From a checkpoint of a small transformer trained on Wikipedia: 3 heads of 64.
MLP neurons of a small language model. Each row is named by its layer, matrix (up: input weights) and neuron, and shows model dimensions 0-127. Each number is 128 + 24 x the weight over its row's rms, rounded and kept within 0 to 255. Numbers have three digits each.
After each neuron's rows, "fires after" lists the tokens most often just before its 100 highest values on Wikipedia text that the model never trained on.

L3.up444:118125141154147116114112087118160116086113151142084104121149134136130187151125152084140084128119108114134109109108165131129106108124086174125121157128111094135126144157107151124156145108148096128121113176170127133127092123180151140084097137124090148152164127156151139112189141108160129116101100138127130057166104157132161143110167140149124108098095109094129125110122162152136123139120
fires after: "al", "es", "u", "ou", "ul", "ar"

L6.up587:151088114162130136150113114114147129150106085100124094124132123144099171123145136125126148116116098147115127113140091145120139102147117103130106093142107161137154140151117188120111135107105129145165148134115109150152136164126201134140115112105087137167148123115161132122121114165177072108116158160135158126111117143076110143104179142076141127119134100152145152107112176114116121142117
fires after: " H", "an", " C", " S"

L2.up666:142151142125118187161129117108115125151144106114102134158116118118127118137142136126123159117132100094150132128102143130112131144118111133155163160136172088157136094116167133114162106127139101112078152156130146107108105158115202067141120139135139124119156100150118105081139104095155134130121099130141119124116116143155141112128088123159077107125119116140161129117125100147160120154106
fires after: " ", " l", "ol", ".", "u", "oc"

L2.up532:130159153132180110152127148125174150133155141088130161104152151164152115118105129101105075071106134144132110122161089118134146103151148105134089143127124129129146157116144112183115133089106134126114164135106141097158140172156066157152163081128163124137151141138117132118147124111169137147135189124085118106126136140107110121113117136169131121154124132136127127184098101134073150107106
fires after: "ear", "b", "p", "ar", "ist", "i"

L2.up550:121123142120147127109090150091103141142125130120135104116105121134150156086106097130145151113123125123171129070126138085150102145094089089172120089123117081151139159140150132114112071133191153159099126135083148125149153085119129114149100141136118120164174116146110117148108110171121111122128147150138114096107147064124175118139142152155100146130166116167144122126138114096117122107166
fires after: " v", " L", " H", " V", "ar", " R"

L2.up541:157140146148078101165137140099127131120130113106110113142109127146194104113181084103101141095116116102148102146163126125150178098136110140144130140164142086150108079121078125139126139146130170105141122146139123129147082139120109095116166109065125114183140115136126118157083141182119144105115112112129151160094157138150090068120132106119124129125128140118143139136132147114157147126141
fires after: "ist", " in", "ol", "on", "h", " W"

L2.up667:113135115105132118144130106120155173109098164138117170132093097148088174166123157158103094157144124151115180129140151158133131139107104143124127102130135136141115172126144117113185123128087121128115139108127121146115106104146131143132151138104164122110115117119142112138161135184140151147097116101186129130088108092182115129114140129084143159094104130135107148162141076143173129112101
fires after: " S", "un", "p", " (", "qu", "et"

L6.up512:095158129123119128113161141117143154081124166148128147097100093091184144125139127090106143126172134129149106119106093110096133113136089113121184101128173120130127124173107143103123126141126137145135164101126079123158140139117133096149122132140157089115170126113147117143144087109123158094111120133120151097118115132155113148094145109101115095130145100097114162113152124118162133155081
fires after: ".", "==", "em", "c"

L3.up148:117144128172122144146131134169113109124134130135141127110087167083164114111101132115137113128162124065139086116122078146113133124127114102105110137146125095135123106141116126109176137167124139130151139158113145097161086126180143090123125134103157133113131152197132094130149133128147129143151148160159108121106133153148131124177164122144113109126114119147126105109130169141161116149118
fires after: "um", "ou", "i", "om", "ec", " is"

L2.up12:128151105104126108121103129123120113109102126109098121103087116141177116092138122085148118153142175083162119123168101167115120130146151161065132141130149104180101138116147102129141116138109068126138147119158152139125133137073101129110132118162144135116129164160113118133118082110157164109114115143131131140156190159146099119113114136105153127126119121128130140095131055132166122130150
fires after: "ri", "i", "um", "en", "er", "em"

L6.up748:138136099091125132120105142134136142127154143128099116069163136112149114130110132145130093101111139104107135087137126108107117117123092124102144156145125165130118135134146137104150133113099153138196148169138093168076177118155142140097124102120128138163089097116111137111157101162138122121146153142091124072124113131097130182166132146181157142136135119153126116128132152128124126112112
fires after: "o", "r", "c", "en", "ig"

L3.up390:108141105127078100115125126117076132151122093134131128151106149152089156107106080113137124159157135118105149135093108143126099146152165155101119117105094155118161156105132149139110094169122110176083096138129143112158119131152127084083128134152134059151116116137103111119143137146108110108155138099126081140119164132149134150133088109119134125158105122101125154147130132108116148144173
fires after: " con", "on", " pro", " C", "ic", "ro"

L6.up370:107127104142138165153118119130114134136149111142124109090106131122130108121057108125164087093145154131079132108076177150138089090132104079115113109079081135185165138136128144125141144134133131159107138145118123146176109093094104109131142104158150120144106125092124114100137115087102144127145118173179144170119103130080150150099145138136135123137139089125130187098114123131133112170130
fires after: "\n", "==", " p", "er", "r", "==="

L2.up158:144120142154158181096151124094176142081150125149138103139142167138114096105131163139095118111117181145111124121142137176114150122157125107183136126125157122151154146158108128127159142058173084178100145125154154151118095138108121118139146096121127109119093107163099121147153126145133126126118147143157111152103097126134134108113098118156136176140120144133085165131133094139099101079090
fires after: "e", "i", " ", "u", "ol"

L6.up31:188080121148111168104174102090132101111112166157119163130132177095173104152093137122110117153140126148084157128152089156108104135110089099120101136111105152114061124127101083094137114175111131114145094174151166097130152111130123116107103118117111142148144168138150153135117158147136128143136128130135131140103148115099141133101140142139118141143108099120172119137100098143130135154134
fires after: "ent", "0", "op", "art", "m", "en"

L2.up187:126097153178147154129137161129080181113125092146115130131092138143145128144102152139124148144136145091127150150132109145164101129154157157095124098124138101119140154145093108101143123166140116137134079085116144148168124151150161115106138144125178129127149158095093142094110119130102156125145128089113123106139108130146162101099153166128113094126114104092135138130122107137100124132147
fires after: " D", " d", " T", " ", "ak", " P"

L2.up663:137100131166124097145095191134122138158128144110179142121126092099134134150152100111181110148108089146100095112145117098109138114103117130121138148124100101097143134127150149108101121123105132171174135102155119150096121130158164127107104127121152141183131163138159143166120085112154117157091106114146120086143135165115109121128147148157144113149131121104140097133125129102107129146123
fires after: " C", " H", " c", " G", "p", "r"

L2.up621:102126165125172168139150114133153095119166127124159136119105157111124171164089153120133113123122132109139148090129161179107115156144122117124151121133108104105102104122122169144130115123126114145137092144112082164123113133112136143163087159158119117101118133134142102129115170163137111137126179140140139113114132125113192118120163147114156138134136110152157113154127066098085091129125
fires after: "r", " L", " M", " ", "ar", "i"

L3.up639:123134158138101131129107138151156129136144091135141150114118108143131119167124168122121090151120124122137142136120056110166086125143096138095112110210120105127163198087096106102128111137147126171108122125132136127097100137123112127099132110085149151162183152111151142135118115115136104136104118126139092160162134081093138148136164170136141086115150122161120152136152145107129169153139
fires after: "ar", "w", " pl", "oun", "ic", "up"

L2.up689:139134136109136130139131163103149105140115135144099147157139139166131139132142124139120119127112102133128076112124126103128165090142110115112144127112099150091120145113097160159174123096170125118138126096140169062113145092120098182119121098132122126122106097160150120143128126104124071107087121176116097183164111113140149116144107180113132122113135174147108141077152140157165163151182
fires after: " J", "u", "w", "r"

L3.up348:121187140163117132152128105152128122118137113153102112121142115096131144085151113147147137086117118116116122127131058083111089114112154106102121082115101124104152117107113154139126153098137135131143091126148099113094112104111117110164152127127118092146106131130066098136151143105140150154091164110169108177110084130123125097129132155107109096146103134084169169136114116120127108149177
fires after: "ar", "e", " by", "ur"

L3.up253:148131111102102131134148123148165129137147110115117147144154160162136126162159152133119101123144089118150117155070137117090167132132135142118072151097177098107111118103148158145115096137124140137107198090118165139118114114124152103134136131100157160161138064151181140142141135135128102145105092127136177110112133105081083113111116112112139102146175110145146129119123114124174115125118
fires after: "o", "u", "ov", " l", " 1", "g"

L3.up229:138130099110163123114097126109177134105126166114148098150103136102086118140103128117157098159120120103135098094110149150109149142194085144112085131112119132123119142122138107113135116148138071132135154131127136094151132129094133136103137137131129116158154141143123118131152211160164103146106112106148135117126167112107143095167150143112135114109116087129108094137134097111114150125152
fires after: " p", "ub", "%", " P", "P", "$"

L2.up129:096169099120128114130180136099124105121135151131153122129112164114123145144138140113132162113103121120100108157152145088108121155134121116123175097140119080127131139116097172154162119103149147138117172138127108148135135109153113147153146172117108139117153145086129138142101152131103180083108119135138112147127109115129133126156130120127112112107144136143119141160169072130128104182132
fires after: ".", "\n", "ed", "==", " M", " P"

L2.up548:142199151120151139143139123130148117119054098137097144133117130095174130115119149109157112141111128159103129171175090124169140143122126180121113118139100130097146121125102111109104116117126125143118078134162115135150140092144098140123134050079109115125136130138121122205128092124111155159127137101128132135115109115132129107135142115094173144091141131160150127129131128110175149131164
fires after: "0", "00", "1", "5", "2"

L3.up136:143148102150136071098129139147154127168117133123102115134119161108105136096098123111131166139141122129140124143157150081141110130138106105142108150155161146087121135132127152124131140167123122110157124107159157131140156111103163084141157119146146120143134134123125117105157135159113130084139123134149111164108141142126083143142186159150137108174075138147140158123107105120134164128084
fires after: " C", "=", " at", " Ch", "h"

L2.up118:136146106120124095146172129140137156146119140127101149139128109147138161126111162149110092121136137140091115132137137173104136162117136100164151161157117118173120140098128158119123139107139167162144139163106077148127100153127117119102145136092157109138138111114092131167096109091098102119108121118147144080115134123154095114104161161113138129131151104122088146163117103152138166107148
fires after: "o", "ou", "ro", "i", "en", "j"

L3.up104:148132124132193127144101066166116117161129155137136110091113150093131145174131086108139109081141128148128142144105107133173103121129130100172109116171074109118176124175123167118132156146101151125139172118110141139120088112120171162152103113104091142162144107154139140120165112106108111120130128118109159093113104104138118142139133124183144112139099140115154118128137158137165136080173
fires after: " c", "art", " p", "m", "ol", "r"

L6.up761:120130168121116089139121134122151123117124084157152141126140142163130111128073105170103150140160098133129129146102084170177120149184123168096133115115148103162076178126105149153142117139134121142088116110098124110096116157079112169121108119103140124125092111109142099123119144146134164137121146108084118092109108151154155117154103155147127108126122123104123136104101093135068136100152
fires after: "ar", " pl", " m", " o", " w", " L"

L3.up216:108114102130139125098165089157120111137100142172073147171116171126126171112146121144153100100150118126080140170093110063131122129089121096092142109172144098121127141123108132149141145114108099148144121140111141080133141116119133107121116133130132097143123126133115089110151169158118122133160132131117112109143165137140123121140102139169164053135163130114123107102122161123133124133124
fires after: " d", " con", " re", " ex", " C", " D"

L2.up695:064126130110151129125081146145186146086110135094107112102137172111107141097147098171070137174119159137126129132112147156125134186112122126140150105154104126186122164114161152104117137138102145116134144102104123112129132141135116123131132090148085126132132130114161120107161122069135141089166150159141154143093091142113123157159102122126168107124108130128124112101124132136093177121127
fires after: "p", "s", " s", "f"

L3.up699:102169108139109181098088148099135159097139163152173144105151113153136082114134158109116117112139169103120103135119129137140143111095126137125084129099099143156136178129130138130153123135110120119121146144113107119126135152120127108169142139175153125118147116132126121107116178158108124102173110135134119175111130107133118133145127120084131135119086128113088133069142115126136123090089
fires after: ",", ".", " (", "\n", " \""

L2.up485:100111089157126113097070130135136111145140105123146142103130143099109111097121128117116150130112183131180155065155133141149117077090153112150106127122145126098186123168140106089146142150151122163114140105099117177137121140126136145164111142135113153159130083104119117121109144160101160079155125148125127129121149133153106127079171163145165143118103135114138172134137111144121131154070
fires after: " T", "n", " t", "K", " K", "ent"

L3.up451:160117059134093123116136125111141133108123161132108181132106131134139136145127148111169089120132149135133121130112121131131123138114144149111139152115154169204123132107153136138146137173118155146154126151120115086122161191123122144116165118143142134161174116108116162120143177113120110089159148127132110080083109110135131127092134139109128145092142081111095121103161115120093122091135
fires after: "ed", "o", "ro", "en", "on", "os"

L2.up94:146164071135183128085139141130146117083086133109134101139112156114152136123130143126143116180133113115121124158120102114163106129122125119160112127139109151136148119105151124205095143153108127156146134137117112108114113134176130111123101086131111139139128163102113158100138107130104157152172143117144091158115139141154128133201105119099143092125150153142094103085147127138164190103199
fires after: "in", "p", "1", "uc", "ain", "2"

L3.up472:140176130123123098133117103134144072113143151135114139108118184176149095126175146094131135138112137143152059148121127138127131105195133150103108121141142112138134138144146135117152100150132118102129091136147104150106080143118155101113095146118080138154143108202142111139133115110088135151127140116161104118114112141177124162152127162105094096126098130145104112121148112167131135099101
fires after: "he", "as", "u", "ou", "um", " he"

L3.up759:108124109084120111185108148123110173127115111109123134140089109154142143161133179128133109135105126115145105111116120179158122134158116148118122090103106123178109157135144150171132170144167107103120103128113121127156168181138139124124080133110133127147119087105140115142112125094146069167114100091109141161133148148130141134141130117111137163106124126137081148110170122122109155106146
fires after: "ar", " v", " V", " L", "un"

L3.up748:096109164102130129142106134145098125075118127155131106149099106133121132149104153178095152112133105150113163157147133156135080114144133128133074126093124099107155161129156128162104137143126104122134134171147149085107103130138142109160104151124133140159043129112122170084108136097140132142123129121084161098136133154134093108159183119166131146156111086122080133108126078134133116103194
fires after: "ar", " C", "ub", "al", " c", " of"

L2.up596:189128127122143113095127142093172123122106112144153136109144130117105098156150103132148102129125113070116145139102126176093151149182147143107111147127165110118120113109162168158162139052190134123123135114146106123133136148084161155138082129108132098124091102156125106125155140128100146063161113151154191104098118134076121145111147103101129142132132114080110143143113159147124130123147
fires after: " ", "u", "re", "o", "r"

L6.up9:134150129117125178119126126104117133111144159107109130124122101167088143143126146159144102145099169120105133138187121105124139141130174106139135109106111126128148139119136176097151143092067124129108124187131099140120153149144143109110110121106077121154107114104131132108132159156173118130144142108142171127124139190124125173070129100136183137147124140116153121156115142131145109170177
fires after: "r", "g", " pro", " g", "an", "n"

L2.up454:120129098102137111120112114100134118131123175084135104137102140135142108127141125144140152157106086193113129125106135171125143128135154171164145123158122108141132161117175156147106127140158125156152084129085129135102103145086064170166160106147153122081075146122125133157138129132159118147099103140159133131164131149115130090141134165124126107093111128115076107137128131122073091128121
fires after: "v", "d", "es", "p", "s", " de"

L3.up712:116109127116143125113141139126115152094146059137127139069122121115159128081138138101106137145099111159117126114136119168134131108126163083075154134145173170138139105092168118179107170161158166090108137121133181148117131154119104132142132090139110134114127090149142130152129125129150139067109133128122118108134130156170125103153122160138128130154121152115084172147132110132143113133185
fires after: "an", "en", "i", "in", "z", "b"

L6.up541:106177140148084147100128102118133118132146135112124121135148115130143140153113108122121121135129143103147140127111107132130120111113154132098197149156159170123087144092080128079108111089099141097140072090103101125123104114161160112111123116164151075101106102139109108102159192140142166115125138136137141147141140163112122147091119153152161173106125164163131147107087136116146103123119
fires after: " s", " S", "l", " N", " C"

L2.up319:154106181149090126120112156155130109173144156162106159120113096130153174108124129129117151171115106126135155139101097150128136089142139117102108132088153141104082108131149166167098139103185074136114136129137122131131131122132120125143129098161101140130109114104080105127153158102147145104142101078187138137096061181126087129115122127126135132117136088095150102131112109162166142092102
fires after: " S", "o", " s", " ", " r", "S"

L2.up404:090134125135163127160104115098103198119128154133095122177146122147090089115102127131110119094143139131142104127114138137132122126131154120112152117099119120144133170135154083154130132156138067147137125132143123135155106072116095135128117112153110098120105098129104104146156164175133139121151131090121165106201148148135167064109184126131127097132134102062175091168142129147127110112129
fires after: " p", "e", " t", "el", "P"

L3.up478:131078115118162156112112129129119151130160153124114138159073135114133165103080157188102181099103119130101145132093141096129099114107148083100124147127122131143154162130118130103139085161153126109104161170154149131183119110123144096129127106162131145146135141140126115150119111119137067161100115145094126129130133147143101172163127124117114138173101153097139132134135081187132123111105
fires after: " c", "er", "-", " a", ".", " C"

L3.up482:136138123134112154134120114132111137157107072145107170140134115102141135122105159089141104141123152161148134150162147151135141100134144138128124174112098067125200166107162160118109126100114138135132150124110161100136131127118117101130160124085060082123156092132138117141148105113110103137112146122109155133188129160124105131133167119117171135106105127152127164114139113134178112133132
fires after: "ar", "r", "ap", "l"

L3.up25:111119142078176105118103134143089136169131154088152144114148139130118117142144109094102092092118124134139143132144136119097167153126165168146107177093106147121119172123092135177162128152123120133115125102147136115122129112138084148142107124146146118113110148131145119169108109109117100177117080160132150122150114134096105165149137135096123118129132072072109086167131137145108112146102
fires after: "p", "t", "b", " f", "d", "ep"

L6.up324:094169125115129166151124110127082098111169115091142134108130111143122111111134123137114098138101140133149200135152107118108107126114101116127125176163143150108145115152102150098144085118160193143135082134121123123139120135079072122137130171145156135095151105174100129101088106147119100139136150139106143131109148160112146146115138131103169117109128156170165173130125135107116102095146
fires after: " M", "n", "g", "en", " ", "on"

L2.up488:098164176106099146136138128088153139129143107160114148104149139111106102067118137122092149084099086107092121092139129173121160119136158106139142134161117084126144105095158094116108135069132122141120168159156118065066101175157069131130141130125153129147183156142098139130129098121151148126157157101144144109108101131117145134131119125108091121122175084127115161129116150163138106096152
fires after: "em", "u", "en", "ec", "os", "im"

L6.up704:097117083135146163119139130144118091113152156121146191127121117101133049137117096146132140166111100159114104084151170101124098101075148150129103148141159174123141146117107093143126148172164099118099122111112144127123122159127110103127135160139109093154131161122131132128124143190117108083102180131142124106137099092104132131123134087138150130108126098139132124149148120162138115145128
fires after: " t", "n", "at", " the", " an", " 18"

L3.up311:118112133171186154116170128125135132073155147137129100119130151111105152136092168172088111133137108136130134118157119143064096172142119117129117120107144157122122165145115088128087116142128119150151086139119131088133155082155093140106097176116123128143145148127104103110099164119114150144118119105103164164127152122109167141057112137138128108104120084130115134133111137119123139121175
fires after: "r", " M", " R", "d", "un"

L2.up315:094109117120144165141166144134132145091130127143115125082133109092114150122122144133113131125121120156111130133125137098101126139133171141101147104105067154174091116095126140136116119157137150100128135120102142129110132097117110140169093092163133113123120109151100150147115110108160099142111091142152089154113127090140138106188129124100110153108154113133072152100129121145161138136176
fires after: "5", "0", "1", "9", "2", "6"

L2.up327:141165135176141126136150099119115138123095142117139129136126125134168150167131115148132126114095230126090168118146108099091174106119113121102140120133125146091139093154108128143141137104129127148102085136148135082142123107135126139148114158123099115111151125101118082094118078128117140155121155106134140149118120120141176128139120129109170148175115125137091133099122115159133145107154
fires after: " St", "r", "at", " R", "ud"

L2.up121:150128105098112127105106153143149128118143168147115175136127110154119132098125179085147108115128177114130102112120093088175111146101128106112099161146132114107135151120111136128147117120113104073154139148175119117144130114160146164111104094130190124136137184157146158123110115146131129151136113146116116080176106145094102168166155156119118111144122154106126091095114124151106118076129
fires after: "p", "ec", "m", "a", "c", "ig"

L3.up275:111131099114088123118106141144122146139121115102122135128130126125160106104180113178121130137123115118138089178103138136105130133163131117162119154052112148110070175162092123144165097134120119150163185157114141125097166105115149072129136131143125129112183144147139079132118113130148069116162111137149129139142108141143099121116164097120112155140120113132113139162120118122099137153101
fires after: ",", " ", "s", "ed", ")", "\n"

L6.up675:143174127145130157120146096126146138146180110115141110149189067122143173150124091118085112098152117161127140159103114102117109123109140156121151113116130172157135143119103160110112120114141137142176116123132116129089078097134079123161130122155107147117098111147107093104123111108123114151103099128149106164168076090101107176107147115143146099140098134121099127131146159131128086133116
fires after: "e", "om", " |", "l", "p"

L3.up350:138112090166145137133162125101101136160107132131142164087094134140113118128133115076128116125117090112123125151149090085119138117123160147145102192154136119133151093167145151143117137117112145141128112181121156091166148201152090150114152076095136111122152140131120151174162114169128166116141164116119094114155099136096138179091136146105098137141113133135123151136164100121128118134100
fires after: "on", "en", "er", "ec", "c", "is"

L6.up252:109113129074138143122118093128155149147161154147124125102132100108162124123120123161179055103160162131147084138103118117117101135073105101170100097132106145198139147121129168132131131088099142151102126144127149109134173131107110125111128140132093104135126148125167135113174121126115138144105143113164166147092120182107144152111124175108113101095121149131148126101153114161145094132142
fires after: " re", " I", "en", "g", "an"

L2.up580:136105143115146117145110110116131187139145141123128112138132150126105149164128136138130118125090138142132169135132133107104116127130110139137146105103154095150124160155120114115088146136112139162122071127140168090119122083148158141159164084150157104119138068106143166102097101129097143108086141137159135127158109110138122095099084151117135124138175094110138123129100097154085162110138
fires after: " 19", " d", " D", " s", "h", " t"

L2.up730:074133147119123115118121108154146149114096121141139167135123107089110104093146156136109122078121181110161083139122127157165130118138142119143111129149129109093114164105128123148136116144086120119166145149125146119131128156122121076086150110160106111128096108145195144111165122162136090121145105130121155144100116091140143119108139162147097139147147131131134138149119119150090076144077
fires after: ",", "\"", ".", "s", "y"

L2.up372:158109136121082124154106171107115120126099083110137132118118163109176126085172085115132106151153120125112123170093124131117157177123122126150075127096115086143189150121102165124113123155099120118150143140123110117170091111122186113139114136121163122136132139151123125146074128110154115115135158151139090117119194128115120103134102129101112139116143120149119132120170146133125078085138
fires after: " m", " v", " I", "c", "I", " V"

L6.up499:089142120177106151119132104114091153146137116154125117120107095124135100146129136108186098092161114116118164164149140113118152141161171117126113111142158160120094103120124106040158131124102109119082137159117133133164124144143196133147103106146134143114073138162119091123127119136145112128113139146151142179176122155130154119131158138133167070125149105122124180128086107160098143144120
fires after: "r", "er", "S", "e", " R", "h"

L6.up247:159159133166100153075109142134135100129166152093124122099112109143134107152132105101156091167140118118149124143103120119099160179141107123168146133131163129142154107090089089127115152148059137113104110141107160157120137115140105092096162123153132144150091099133119129128073146101144112123143125095100146112107170118135089121154122137148148175172136134127125082116118129160129062161123
fires after: " N", "l", "e", " n", "g", " A"

L2.up463:176105126145141145138133130150185148141117131172100151181133102140166092122121142127078092134136144136139120122124164130113143098130122142101087128096131134142119147145096127149166139117152122135091135119116150117113156095078162160150149154145159163139099121148150160139099127123160076113146130190096137126132105126103135112151101129105121096132090138095084170133115158126137137092113
fires after: "f", "u", " on", "b", "r"

L3.up603:125144120141161145097119112122142115151131111135140146124162115072112119108139107146129178116178106135116140139112099130126136126125120165118121129129110108124129133165125169174075150084166108169119142068137120104084117160137114131187156116097152133131125101147122112126161167115082138145144108126161098102154151159111119147140127148141152122179081113105129116092148123158136136089131
fires after: " |", ";", "ar"

L3.up745:133117143156151121158110113124136126111136120113152071099119103114108150116133114145100127123138158151165104058153132119149111121140152131151092138153125107115150114145133094145169158145128088133078147118120101131156096123112132176098132105119174118133132156142164137143079107122169121091099152112178132115137117100147141116111116115122140138129091103124123135143124143077116151137154
fires after: "op", "m", "n", "ic", "l", "er"

L2.up540:111155084136098124134114108143176120160081128119128127126105132172122111131100126121122108128122152107099096107102108157161129183141106113122102140111163118126159098108116118138154077156171131121131158154113166125175144109142173133120086144157142137139129103100131101089126102106086140141190170112149101127162151149145108143165153140123105103140160083099116136127105120132099117138116
fires after: "n", "es", "a", " n", " m", "est"

L3.up352:175138184146181128129161136123100147105096120179168149101142121163150144170158103155120110177114145154169134115155135157086117101120127115079107120118147086131120071133146134108119156106144119136136113136098133109113113135133149144123137128143129079128096116109135112149142133132167126147148077139137117099087142070140170138123155158109131135165115151116087134108165129143105095144110
fires after: " St", "a", "ct", "ri", "e", "ud"

L3.up78:140112116158144128158142146110147118145107134137137113118089139121086141139133095144151109117116104160105134166151119090138119135134098117155163132137129110132126133161091109174119128119144154143103073135178168145143153109161143088123117104183134098128097100111095126114083167140111116129142135132158119127150117100164080146167158129129156158141083103126121091159098138133177141161101
fires after: " Ch", "l", " F", "al", " C", " B"

L3.up682:121123135139131164146176090093123136111144134116155161083139149136146086151122187101103117139093161112119152116123136137057132087138163131143120149119090088135152158145156141117133106104176142173090140126126138101105131140144099188106094194102123119141128123176084116159136133157120129105114134166153149109102096110146194140102138149116121109121115101104174121112130111168118119110122
fires after: "un", "u", "ct", " ", " 2", "\n"

L2.up752:116073106131102160113110130108127126138083135103123140108100158153126118114121128137121172086104098101111119160092130100211160107131151138102122111135098130132190113171080126160114108134115131126088158118142174116102161141128134131130150117150135119146128117127150158180139124186140138165144164129090107117126125092126138143159140116121126114137088096114142114156120109123114111146100
fires after: " k", "iv", " v", "c", " c"

L3.up195:145106092197151148147131092126099101129103118127129123161139154144177151150159140138123108148134140077128149133163113134158152106136140136123080126180115167142114143150097099121102115134122127142103098123117091120114147123129138107120137153121147091136167116126111145140098110142105140134067109094145083122100132117167122118111109125160118133141141135159123111112093078141134148138127
fires after: "ou", "on", " W", " E", "or"

L2.up664:158114154172117159155135131099105155126141062102120133122130101122129105131140163143138141114129102108153137143153149118138156169136103127133184167089169135155105106132138135097156115139110120104191118179100102141080152179123137134149118113117143155146131126127105099131107150097137104141127153137152116113111080109150073093113139115098150109129114137131170080121100145092117084110116
fires after: "l", " ", "el", " L", " l", " |"

L2.up160:180067133142105114111118130160122166097084187118141134112142166116144122140137137143088131142087112095141120128116170139110138126123137121119099145095146118141177127100149115126122152082139159156102126192114126104122152149106130145138150134114124126136156115095114113194119124150138133139122056112134129085160131116108135136105128129087119115105143091131092145142134104115117119105115
fires after: "ed", "iv", "un", " 19", "o", "ol"

L2.up756:068124131183127138132056105126186124148105130124096153110112128116101139154126102120114141089118117123179112156106194149126128118140105094114151147104118113117092158128143178173147120075150104148111153123137162102141135092081151121129157125097151130130111123138127180105113145174116116120169133133120137102127095125156094142147171118150176114141100169158133136133155121126174156132154
fires after: "o", "r", " of", " B", "l", " o"

L2.up95:120158150132131098146127104114149158132081168132094086157120105144105178140136112115140118151126130069131133131140140100137148142118103110144096114132065132129109165099134145090153143123127124139159095110117105086125168109186083149135117156118130124114136208096096101137132119107107120138122139142139090152107124114173127123124098126117144132106147159176132125159126097141113182113106
fires after: "p", " S", "w", " s", "ac"

L2.up521:139089099160140148101101133114132143152120121143147104154095182126098103138158121106096159116104126127123153164158113096147134120136140149154140130097151140090150107146100103119140123180100135174101108118160136103118180096127164112101100131149131062133111161141066103120129151117116130144107120142163143130129163070129122116160143175121146135162129100109134121131097169098159103142136
fires after: " C", " Ch", "c", " c", " H", " S"

L3.up722:164132125145109095158099127146152123099170157157114107137110148144105085137079119096140126148131162136128138155102130128114139108118139112180099140130151131133174166122131142105124139126118110076095130130138149123150134116134145166132157125118115106134135116172083150092097084141113084163095108109126145096093104141127139143156120150184144109156120158114104135150134108174118134130128
fires after: "t", "p", " he", "it", "at", "ou"

L3.up220:174147146103126114090152115163122129127172137163139125137146103154144125159077142111132143120130128097117159108124148128113081151125134099114102182151137130099098143130112168145120141108097117138154102134098115160139117123106175113073083112119110114144103100139115142148149113196179112128169166106112125137105108100140132110120159136125162113114113131095162111111153154122172142101149
fires after: " O", " ", "o", "r", " o", " f"